Weights of a small GPT-style language model, trained from scratch on English Wikipedia: tied embeddings, a variant of Adam for these matrices.
MLP neurons of a small language model. Each row is named by its layer, matrix (up: input weights) and neuron, and shows model dimensions 0-95. Each number is 128 + 24 x the weight over its row's rms, rounded and kept within 0 to 255. Numbers have three digits each.
A block is one neuron, or neurons of one layer that tend to fire together. After each block is what it responds to, as a language model described it from the Wikipedia text at the highest values.

L13.up122:124112105126116128079066171171095083113130098119169119131118116110147122116089099088140136124131147145153157111166143136140127117121103125160096107180137136140149134134132151151144145116143154147124104124113107152125118140154192126118150092120110103136141147164156147162186124127190121100
L13.up358:130066139126131113118084137109123098136124098136133130136148155149137140080173104087126154054153155125113112111122136105101203145094103096153122167150156086146134154117148131154139147080147150160129166129134102162124138111148144140146088107127074121133095134156136075152118102125153107126
L13.up390:161090160124112153115149125116115128118112122137115148165110146136160117137192120117131200098127166108116143101148110135123173171126134106143094121144126119115111167108111092133148143133155138160144134100156120146157150117163157133109128125094060096125121149136121078145137089145130108122
L13.up787:150115144132119159122112139136085114163111139124136130138095117161128118107149112162150150071124132139168099121155118087098118174116131134179161104177118116137133146122110152193172094114140126133115136126131087126122132097129151117146151084128091112130126108140147077136193052144157115126
Description: Connectors inside proper names

L21.up256:177133100122153115101143121118094125177135123129170113085131143120120097087134132164163148111128113197154155141160136132129158152121132113115158109121150093131079153095101162152130103160121163128149110112127135154098169151126093151109134129117131107163177102105182116095129161150147097117
Description: Numeric decimal/thousands separators

L21.up392:127100123127110155130126134140126120114140152142148114154108129117146102153151115170102170138123133161097127137118105092083168116105155140131111119118114088087148133104129123111128097110131096131164140106133073122134140117100119128140118138135127156150159144104162137119097109106150142137
Description: Person roles and names

L21.up264:111126112126112109097071150154095117111133125106128137155097123129085124154150105093147096109139137161105163139127120163158130167076113147125127141160117114120149123093098078128138147145111131114114169133136118138128112101126156132118161118134077095106148088149116126083138118160117149125
Description: Clause-continuing function words

L13.up531:144152142148102129105162133100132117123116151109134124142151142099106133139097117151104166109144150135095106120143128128148098133138104092143072096152114116137088132085140087154141153117154147123154104113159121136131167122151182169124070101142131145122132113105152137108150126121139119070
L13.up688:163134127141120097154076141118086100136110145117148152138138133087135129159089127189192115126137114137137163119147122113116162095110124122102127126142104121079148138120114186182104163126148144110101118123192099115145157104138153140114114065159153160125165083164137148098174102116144143097
L13.up944:158125135105136132113125138095122147115100138102116133157115162109160144154099117132136144142156153131113103096135106163094104144124106094147097142158142122136089147117100167132091146172120161123091099114181117090146135125152168133059134110121154157112141153163130136107149139133141136082
L13.up1016:150131116134131145093156179124120121116121122114128108127118169076126150124147128155142115118122146130141107105110071141133089089118126109150170137127124106158073145114115132179124113130110121119111131108152074122144107098145163145147080124137103156122151107107150106123122093163156124074
Description: Segment-initial tokens

L21.up348:162127143134107103127089073161131183111114143144143143109136148112096126158130116129123187152113179128134147115133118103166123142123149138130102157142131129147151191070128150098120104109124157123123134117118118134139137165138187125148163115168136112146150154164143070176141122145122118106
Description: Word-internal fragments, tables

L20.up214:120093081157099143140131170143104116102127141110126148155070143115146120163085116176121137101133110128112144093124094094119118135076114108149144093147144081119125154120152116135166136117118126156114100121143090129159159133165151131154144147168127139093100125191144137092135079145116131131
L20.up431:127159090134108101087129131109126140085117144139109178124149128133199115131153101186144164103125144135120114140142149154115122104114150140141135137150127096076085189103149115142136130086169092151090119114137119128142122109135146116091116121145122120123137137151088119139127119123118078119
L20.up877:111101133148083123130105168137148092133076120104111119130128111119122090161158102129124179133121164121145128117102111115138104171135119144143137109153126118094087169078163134096141137099143117156109147124122082125152142129157128117174119133176133100142081128147114102133135113117140171153
L20.up912:142110076148115141140118106139136096127146096117106128103154097115172113124145098140160128136112190125150154093129106127085122177129123154156149119174103105106081131113130121143127127124122102180115101135142102189113142113136132168164107163129133108146136138143081105124095100133130130144
Description: Separator before next name

L20.up112:113129133145134135081117208113112138148135149098135118091132141095122138083079121125147099136136173128116149098161128120145143137140150136166141141127130102108131126129123133101105149155121152146131104102124081176090121123137189124129141163151168124163148102161157115114148128170138132116
L20.up149:125115129157141136116095128140113128146142125070128151113106132142121132146122096111150124121121141156152124111139071119112127136107124137154162116147108101177105133122124132161141079128112128163159105111132125121130108094159118104125148121126108161110110093139105124087109112165146101116
L20.up582:102124135148138159122116124144188146121110163111116124100128195144096146151114114133134132089132194117123107117151089104129131147111161105143148117115153099164136099104133176133098146143132127135166101106196087132125136144164174109117127131112087130114125121167120124117150128151122145097
L20.up994:063074118160126142066164142139058148144128114164111130089143130117115120153101128155116126073161148154114130118131129099105100154130125116115169125202139126136095116126143122141137117096145131162105143122112135130132154129155148145086150156152156132113102096142166108135119125196102138123
Description: Starts of multi-token units

L20.up169:087135136136138105073151159142126172137112114144133133160125131116179112122134124176132119107157140136145106124131109167118124121137139163143145070101138116158100123078103102134099096113143122111089096127146094169127153090124163117154105141060075136134144128101124138179119130114137117108
L20.up666:088104127152107146112143142185074120139118128088155144133125122129118094089080129137110129146154126134081143094128179176092081149111120159112139126138140124102108103114100119154137137152176125139100115136150125119127155104103138111105072115122123162086088147137124111129142106129158103108
L20.up755:138123127149111169141102148179121114123155163149170124124101167153130118123118127144131103132139173135119122115160122122100164161125186111128153094107169131142111099102087118153140140123120133086097129137148097137127178112107189159125097129108149126140117087132124130112136118113154101092
L20.up774:100126131125121191119123191143084120179140157123156124151141129129109116102141124132125116143140112163130127110170147128114122129123116133135139088166132136140134111097119098146135097131149076156122150126113150157141155150148126069092134135153123145107139140105139125144105066126153140101
Description: Identifier numbers after labels

L20.up3:114113093144140163159145158116132121150111181132113106085136127130144083123201131152141123128172182164134083142149135120139119120109153171128121129090136094128105097136107120127135144135124122131112139125163122188104133158107124136117106124088132086123162094129119135120133110128115107059
L20.up676:143135148128133124129156139129123144172169138118143144120145109109111080128136131149134152124142152188134150134117160134110166174127138162123144126141144101128120115079079130165136123137144136096135102124110115130110236149132135141155084106126107126107157108089125142151152142117146118050
L20.up853:172127124139097112110141200164130122158126101132131142069121111120095117129117136112149175128148132171136162138123114114128138127114111134157101114121132098126165121089091154149100132106123169137151126124152136134109167143088170144149170075126135129127154128148155117113161139126122127087
L20.up997:164142125129099147100139113134103116138142140120145120093156135179150076116110121098132120133150143166134146111165148131093150150123169146141118105141131081177136153146119150209140121144129137117132117126111119164114215178145150107130148104122107098143138140132118115131107134168143121066
Description: Number-internal separators

L13.up143:130155084129128101137155118172164131112113142126154135109097112136143093120143110188131135127119136113151113124113072169155143165118169141154139128120121092124130161099146112113154091106128117119140137119116122149123157112129175168132113124161100106159107127117168143131131128155180142128
L13.up585:154149090139124112118115109100160111107135101118163139122092133119122074130156107125129143141131138134142151096142081117137171149112156113147084067148139114092101102158147116123149074131161152092071105097151118120145127127116131129101105143137089109129122151108124112120110109138114145114
L13.up685:123135120108154112101115101122147142085134133130165142127094151124145071146112101139162110134182105184123143100147114122140162110111152096143118117111138149125111109130144140155108125060112111157065123134115117165155145157130137119128082096138118088135127125134145125122114140171142145123
L13.up928:135135125164113153123089130140101090131121148121133138154129119119133079120129079131131133104156165169124157106159145078133118153114155099128113100115138103118108119148128108117102071129119111130142145142140125127136127155081150130066145142148116088138100145133124146096099116132132135153
Description: Verbs and table pipes

L13.up657:093123117111110168121155131155166145121101108133132152170102171112151118116121111093119142106121131164107144112139152120115118123116149124135146140184143141115085131123133126109124137167203156117103133120154124114122148114103134082076123103102143149084134155137132109122172126154129137118
L13.up853:115098055088116173108104121155118113182112112133126119140132126096155093156138103155128123134120109137143152141135136151123113147110132125191144090107159125112097182138129122122144069102162082098115151110123130161124146138096113131139141153131067086163146095109154117181135122110114100115
L13.up882:150099074118142133125119105157143143142062111127129106170100182137121098144147120118145186111163130178085128119122131123095161118119181115134104154150120141108081115110148153139172125123152125119123137087150144083143120184100113128107092103124104127129130116123126104167165107138122114094
L13.up897:104133120136123143103117122117122121161111114103128173190082180144111103131171116108151191137114143122148137096166123121071193179119145120125122125166149111137142129148102110157152111138135102137174148102102159115144140152128121151108094143111092072100092144132138134139110114135157111156
Description: Adjective endings and modifiers

L21.up930:157167119139110134063107148111104135138114102158121105134149131104115099136133112111086085125170120128122091108185083115112103149113136145152204135143100117141111159112142135161151100147161131150131108096099161140091149144093116137141135156119123095161125124070157147162123132157138067145
Description: Section-heading starts, clause punctuation

L20.up60:128109140117119141077093145102126142120138156118135124121168138125128082129114095135105131118201137144106118146146106135136085139150151129142108103136128107136099128152138138185116120133129130091122133129157144132128173112129153169128121099123127111134110109156134117131174093138161087145
L20.up366:095123170119123116122125126126128138151125156071122123143123131119108098143148130111161162134161109156152130132150132132128097127152149158154107132184118142149134128115129120097136153109161093149147156098106140116091137136142161159135106115126118127154139142133127159177137115121124096082
L20.up450:118112106139077136148117141117144140118113142110109168133130145149124128153128118122140159079166111180137106146157113136152144113118116114124134147158147128149159127115111095115109160115141107125081137098129115092082141196111164142130156132160109119135137095108180134116138105124131099117
L20.up757:094126112157097133087072133095159128100117137137141115160139124148129107172106092131175126112102108103112137145113136095167145139153165135148105115162127119130141151165113113155111142126157102120093133105077124095139106135113125125119079113157125128144143068125166140162127143140125083111
Description: Dates in biographies

L13.up296:132138129124137160152077130120152155113142121127127141114161140110133093139137116094151118115143137193165167124156107121103135137115129137182162138150141114176122119119104172155119115110098106114104164114116153147142139161123150109136142114122129121146149133144123083103170123115165129072
L13.up562:140122134126103178128101153116147123119128122112141150155113151147146094142102112111130142172127114186092159113148138113079079135097132143152134125180146119171154105114087128134131124167119122119117113119169151125123158146159179139118113091108119112141147090140110117068141118191141113058
L13.up570:186136118137140177097115145134156075126131184118122100168144124104143143146105105122168106138157119142152121113116121101130122157093120080154085146144154095161126168138132185136112151129091142150154135115138130149116141121168131116151150157142160136144142107101115162113152122116148120073
L13.up616:146105102093144146160097142093102147113113124128149167133106117124148102167138104153149153118124156142152119103141123092152168158117147098140105142177104094125118151117153145120123132123111137159143152127129137170134153169162165118137108172155123131119125112141129109128176142122143119051
Description: High and low

L20.up83:158123135087106133077156116120081107135120126112157148132142135102145119093154131145144143138136148130118122151149124065128120139109157133133107102122157104137140150150097160139086135139152150123132084089161080103104155140165153117144104185122124094120126108113146116134172107130113058061
L20.up591:150140127152096145126095120149084117149117159125143115197155113137118142190123120135147130114153113128135137100100127142170136143106148078154152069161159139075107127109108128121149109103136152136132104116182107132099127102110138130119099129156105087152094129089113128156117152152129092126
L20.up594:137115110134135137107100138128112160151113133151139179144126147089155123187138104168137137088141093157107109089168148138141151133142106116172123126186192143132157130129145150150128096090129137102087162108127106133126142148075139144150120140128130128118098151120132103123117122145126121137
L20.up852:133144073125129109136150126127139133158111130146161112158086103135160142148157086119107118139160139129130138128123129133094097151119098124165106100144156122147132135138141155097123098085130142124132082107111130176081104092159147154115102151145099114147120129135140107133163115140104093128
Description: Decimal digits in table cells

L13.up239:181103146186130149100192165086122098136105129119121133139163143129126110099193100131114117144127142126128114087142118113146117158113145071141093118151178099136126109113105141144180111106120111143141149130135116175107141142103104148141139126116120158131137150097130137140111136130130109140
L13.up455:137111110114101177095181136118136113060092156113143137161128125164129140111120100102105148120165152155151150077121132151157128115100143101109130159156143090116106138163102154146148117080125109117129164131117106159126122110125148168122141118114126126131113143104145152158159115125156122108
L13.up797:124094090166136157120150165050127135142109131122135126150148122133130130132206100112081127136130147119164081101121106143136112111089125098149121122169180057101141101124149104152148121085125099135106177122123101130109142085063166139146105143149097104136110162122128140151151146117137151135
L13.up919:150121121158124188086141130133086126141108118128142157153120124128133120121164085123112149141121156118111114099150118130130150163115152135142121149137160124120128128161113132148141129158142092138128165128116115136125128140104125141102123136132081088085145158102127122126134092163126148121
Description: Table row-end pipes

L21.up349:106106120149110125095101133118128113188080115157122157124125141102139077114119129121159102155144139111135120090141149117076138144121143140157145102126154132167097148157115179139129137096172135095162162110124163111139115163137105142146105107174088136123135086145101105128150102159140123154
Description: Determiner before noun phrases

L13.up289:136128122144102143092104137147112101138138118110123142149109131092113095164202104105151164172112131161141135123132093135054175155121157134146155112144160082108139127112105096147118090106163093110118133111141145139168136135112125136192145101144101116136105112117127086137129132121142094101
L13.up410:119143114114106131087108140153137130076127119129126146175084126123116124152129102074185148133173124166150164092176113144086118142111113114149140082157171095082111155117136150125140095140150084106100168119100108131158125138170160099124104102147113101132093101142137128136154150161139129123
L13.up563:113118155156127142076155157079108099057124126128132130149130153100126123152163109169181155122173129156130144109147068109140156150145119130128122118148141097116140170156122086124170129124131091122110163115142149141102117162118119137110138142153117137141146149134154104103130114111112100139
L13.up682:119192142140103121107103160119112134140112130113164094140148132110117095133115116102189129161160114115164100133155109159093170158125167101115109112150138114111120142146141143122136110154160120105113125113135114087120119133152143103111132145112113105115141124093161169111093086133142090118
Description: Biography role descriptors

L13.up47:131119112134129116108121105154140136125110110100147152155100163143124143128092105104146126117107191140148171124146092112136121161122171107149121138150120118114125130106169112103146128177134139132141145102124108119126123108118211104086153128162166132152140124137116120121116150156137144097
L13.up104:121127123127089139098125094135116151163141114134128149113118144103094084109167123126129157146126168119173109126131133078090114144113125127140149107155122132126114139124090103128115108056130122173163113133112107134132160096135188117088136128100106126191117098120137097219107122152136176143
L13.up421:135087128163110128099129100119119152088100126129139154144106136125081098131148115125108193154121150110137109112107088070116073125114158096092173138145158137100099136143142132105147138081128126157119133124157110104148120104135186146145113171088135155156109144116114115139109112136118176153
L13.up491:076165113178098145157152089143138135137066097099115184134124156125105116147119098117132147131125161130166126116139153090139076163117151132090171133108133100142102097122115099123142053111102139149118156097152081100118119137164147091139143150134088125152126117144131114112110121184143155139
Description: Word-opening subword fragments

L21.up338:125088147121093150082102171136089116157110084097140096161129149118136114088121117130141131101121109127125133092201141102121106092137162129147108132161164092129142130128117130121117160129149123106109155115111101086156171125118162128146137137147080134136141110191137116130147113151142133085
Description: Table header separators

L20.up55:140123120154159132132124110124099109106129149118115103074122098147167106143107119115137129099174097103131106081108137116146126099135172129115138099134132122157153151151110145161148149105153133130078155133144106162144129123161157149131135169145174079111112069126136154162122142151181150108
L20.up295:116121090131167088107140123145138141092118126096136177115066159134079146117166119136107153148145154119103126096128123119109135155135169129127111120123155122119106138102116110134160126113134160155109130119129110177107106115109140183089134144116155107118166091139185110123107092153143132155
L20.up381:155119134162097127122106112129105145096145130161113179131129167123137082165171109123141142155138146115128122124139150119153152110141156115141151157168143135142147175129126143106140153118115091161081173106117139135149085113114154157124101164133115104118152095154182080138125115113138129144
L20.up909:160140123101130117156116151174116103126146142155137105105074153135123087145113092102131151133182074131134130096166155138131100156126187121134129136148136089133136125176166153132141126103135114126117152120114104132137190125109114138138132156133129127082095128152126139141102107159151142122
Description: Light verbs before objects

L21.up964:127146142170139167111087136144112099080067141134127141121136118102134143099164118139188120119139129146128123105161160125164114099107163090111139133093126110114129142146105150161115127131183124164075161132166114123113147150143116106163153086130114105120157105118128155099160122174100130127
Description: Segment-ending punctuation

L13.up394:133113135121122140119104161159095087141138148136154123136146112154166097100184112122155121135144151119130112131193156115102134156124132121148141134161177113154158111136112139148158111119195129147164114119138142119141173107137141124097131120112066083134135105110110137169120122138146087088
L13.up573:095090131123095184126123171113146140088106114123111114121146102144149116135134120096150131150094156106164107130142142158120082177127117166169099147150138130126139144085089118137163125127126109133123132134153132107095186122157184192094135142114122091122100104134126118128168109150141127134
L13.up907:141110135128114118109147143112120163150139137124123115134131147111140075116171118099116143142129120133094113126163162123090106155093109108171107138126142112158146117123088120138144132081126116094155142116104160145154165119129156163126142141107080097103079120114119108134114082156149142128
L13.up909:138061106141114147127101154154148136101130121121146102135134105153172087123191109169122104109137168121153111138177123133101144168132136139140140119150133117134132120152119098157201145096191113139132149117136125135119179108145110154130123108125087104100104167131137101121112082123162104147
Description: Name-completing numbers

L21.up684:153151081104127126118125143102178126166150124108164140130134147131126102181141117156155118143113171142127146126153135128135131144130147129178143145116142123129139161094118100133143127078090127127077144118124115143116140123127146146175140135155133077110109114144126104135117130141180160119
Description: Sports stats and sides

L20.up600:119092117110100210130143163146126120123078120123128132132121114119166130128127077146129124118122121158145123141153169134149102141133136182140148134141140117140142103124120111146119114117122127124125136129128094109095110107148139137122133125129151095126148077112106154124170113143144099132
L20.up653:116098105153087171129124118100122182125076107099119223144149124148158140114135096139141163104120109149130069111103115111109152151127146164120136121202122102110097112147125153124124118142116083145118115106141120116126112078120116134131133159140120127161134124112103083133087127155116117149
L20.up760:112146078176142142092121108125124136171132137081112110125050138160128152127124094177151145107141122114145119123154138155152126141144129138165130113133135132126056133117109109128177080127134097141145130110157097099137116127108151144132132147117097113145126149099174110121135129131137131093
L20.up767:136083050126081156145129150145134117099100118132149113149094128160158149139129113135099148124096151119114089142120084120142092127154161141102127129144163105081098101130134130135133134106134088132117135080137101114151110089118139140122114170204137107180080123130124146110126108118167119168
Description: Surname first pieces

L13.up599:118146111119125130110124172124100150098107095120136159114159144099123145140102107146104142143116144162079139129117110071129097148119145161112156138153178157092133128122115160138095163129110139101118152090133119127097132153145152124152110131144148144079149085182146113145150160176130108152
L13.up694:118112077138126119110084133132132125110095118111113162164164106095134150176096124140123141098117130105168128141105134127159149123132145152129157143152153065106094164122176152105144082117135120108120143102170072136113108129146186144127155132136123101163186124169132099142126116134130120133
L13.up938:140118124144106143115114136085149141126141092125129161140164146126170131154080127117149125165117119115083122110154122099099108166109144129147169143127149079156109117126127136165100147124104152104123132113163094127135168123158164148137100108158146133100156115140120099102162137171142130146
L13.up956:105123106155132110101092146124168153104134090112168105120176136116145097138081110145117107098132122150130072112153071075089124107129171158128113072126123135129150145140152108175123133161149119129115114118146149113144146151103132080120108074142116144090122116183123128164122128158165082123
Description: Table-cell name starts

L21.up656:115128106136130130093143160121138147122110079116150157151081114129153109182124135144131133124179157125136143108138103143115149200096125147120148149195131123169149154126122133157135115126130105113130140126096149168118128097110184183075117085111088135136160080103124175105120109157147129161
Description: Clause-opening words

L13.up114:189096094091116115091130124157094126157105137114142102137131162117107095093177119094149165114098157114132145126174130105108168163125153124158102120146124103155121155155114149153146171105145160140163141087134140130122156112125158140129116095130118100110140145149127094143168087106154092122
L13.up382:133092157137087168080087127107114165118129167138118087134133147137112070140129091137165150127167145166163143139188159112139147132129172113160128097151130140118133117118118159102155112099148144152147097125131132154117149134131148143130118111127133097154106139145105118187134105100129096098
L13.up560:136148134133121081119081138092103136171111165120127125093099143142111090106141129130173156090146138153141119110181133065096120159089176145152131119151119060134097115130109137158103127128102162146184105118127131132136198129139135136132131119100128110144108084113116134136125139122113098082
L13.up904:142093124141116148091123165122129121118125108114126123105149175145156097117111095118151159136144144173122112125172134130060130157114111155148126127134128099162121116142132154145169147113152167178147129114139124166136133135135124141121110106140135108122103137137139072164156123098147109128
Description: Mid-number digit chunks

L13.up133:117119138113099133110111168132188117108122119103132182152150176085144133118114120135151109113150129196129159103125133141105124142121131143150115100178173116119138147131080124160162139159090118075145109116146147088116133109164150118100126088119134126136134107165113115114128182174162133097
L13.up784:096046106146142168154113130143157116104115151160126134140149115157142137174093078121149114126137144153127120094126122111123101109106139109143144130141130134165119144137137169135109136104145128113138131128178150140128130123101146097108165152158115140181135103148126103114185113129134116101
L13.up869:115085145141156133123145133113178142074119095133129145146098159104121097166120118153117138140139156159120114073142118106077135125146120117118115086160140145151100159141100148163121125162136127120128115131175144137144148138109116153076123097122129116132124113100138140094112129148106157127
L13.up1007:112131116159151101134151173122125144096099141136112148137125148088142124154106102127162114127151157177131128044176129123074149105096125115116125105144115140153106145123110151216132136133125144155106127149138125131160183119110149112068084096120147127111163098154124157105133120143142143104
Description: Phrase-opening articles

L21.up226:100105154171067149105096146078129149113121116113137153150092131089109123112117124134143136124152131132122113125146139165080094140112092116133135116127149138109144108118098103141157108108131146150078133111122145107124141103129139150128104143116121095157182086142131085139119092100139138121
Description: Name joiners and modifiers

L21.up58:116081110113104151124107176127107150120115138127143146137128155133140111120177119162104153095125126135149117126128128127145061139137115127123161132126136088092127138090120147126160117128205125189154133098113108118100156099150117122108125117135085131142146118115117117155148119119133097129
Description: Name-completing pieces

L20.up105:070112139131121151139111112111149096104109112103140111165132118120134119143140123139139148159093137132123146135115021112110103178129166163161132081117150114125148142146103152124144115122159119083130137128171132172105121182124138119106172176147093132116132141121147152101159146149151108116
L20.up324:096138067149113155115133132138109147179133134123182149150082132106144143109136134181130140091150160169141101135148140144140126151130169124117157149112124107152097130065084098151105123073137144137161132122109120130144165163124154125088118117115124080131156133118121125141125112108158100136
L20.up608:119102107162098108133128144104130091146133142149142090124127146103117114128130123134123115121132148166172134152133086114128135144116172138158145122112138100140137123119115083112170110116125152085105113099117139134122165125080114139113143153157125108124146161136152139124115124114147087112
L20.up711:169103114166128132071082128127087081117133120075148118140133179132141092156090115094147137145165131149127140159137078129078115157108157161137122098136145129167132128090106143081180134129137124110164127095109143158085168135120144085105127107119106169147130099139131149113140144132140116142
Description: Occupation/category head nouns

L20.up32:093134139111135141113101182121101143143127133097139168145104151102154143110125115122120146121110185116122132100115085117140088082124126168110136151115197121178122111173096138099165146139127073101168130109127090127103149171117184106112141116102109138103140155171128102123122136142169129101
L20.up67:103102096122146149107135154112130148157128107111143128142105153124166130129135114129144105150164172123123117117101112121097131107084135166106098137130091151150069117162144092131147079130081128141155142092142148158140115171065111077128108173144131158193138126195112103112127125140113123119
L20.up179:133135094145094130101116110128124137148128145148122154121133131056138130124160133126142162126117120113115131126139132109146209130115130138147161146098141094148087111112129199185132113136117133117162120091171118172069142135140118173153169125125149103136170142141097098128140110158133111097
L20.up642:128132122102129122072119126129105110141147108130139156155061129086155121093192118145109125135126159170150146164122131110122157113109171122141123096148133136125111095172084166114150125129139174078165122130140123125120114107160124087132101151150112145129150159128122143126160127128147123103
Description: Table pipes, word-start fragments

L20.up282:119126129106126174135098118120096098135128159125125108136156145152088122105206084098157177098167153156117112153135145112134146123146157110163147123140151069137130122102105105117100100151120109144127148129088117100144164158130120153062126124107139155118129117130106128171148095144133128093
L20.up669:127089116116105109090105133102105142198124106131128115127133138124153120154092070102127111131144104146109136118158107101170153160146187137170131139116173087126167159139148118096106127123139183140105120121142122130138155127153124098133152075118130127122107115137149114100132090136123127169
L20.up804:106089122130141168130080100130149141111136117137159144157150154112153101155170107124109206125153114134153138129134132088146145095092125137148106155121166119128137158137163130148131107135125133141148135112102128116145144142169136130120146145140098148149075161157159108137150059125123126122
L20.up923:136117122115134129113113144141121117136157153117133089124163118107131086075166097094141127120124148145124123168177111130133136152109131130106136097112133109126127073093114083132104147131141148146106132118121090099107194151123144151133109135095121107118107116132128111176118123164139135123
Description: Structured data delimiters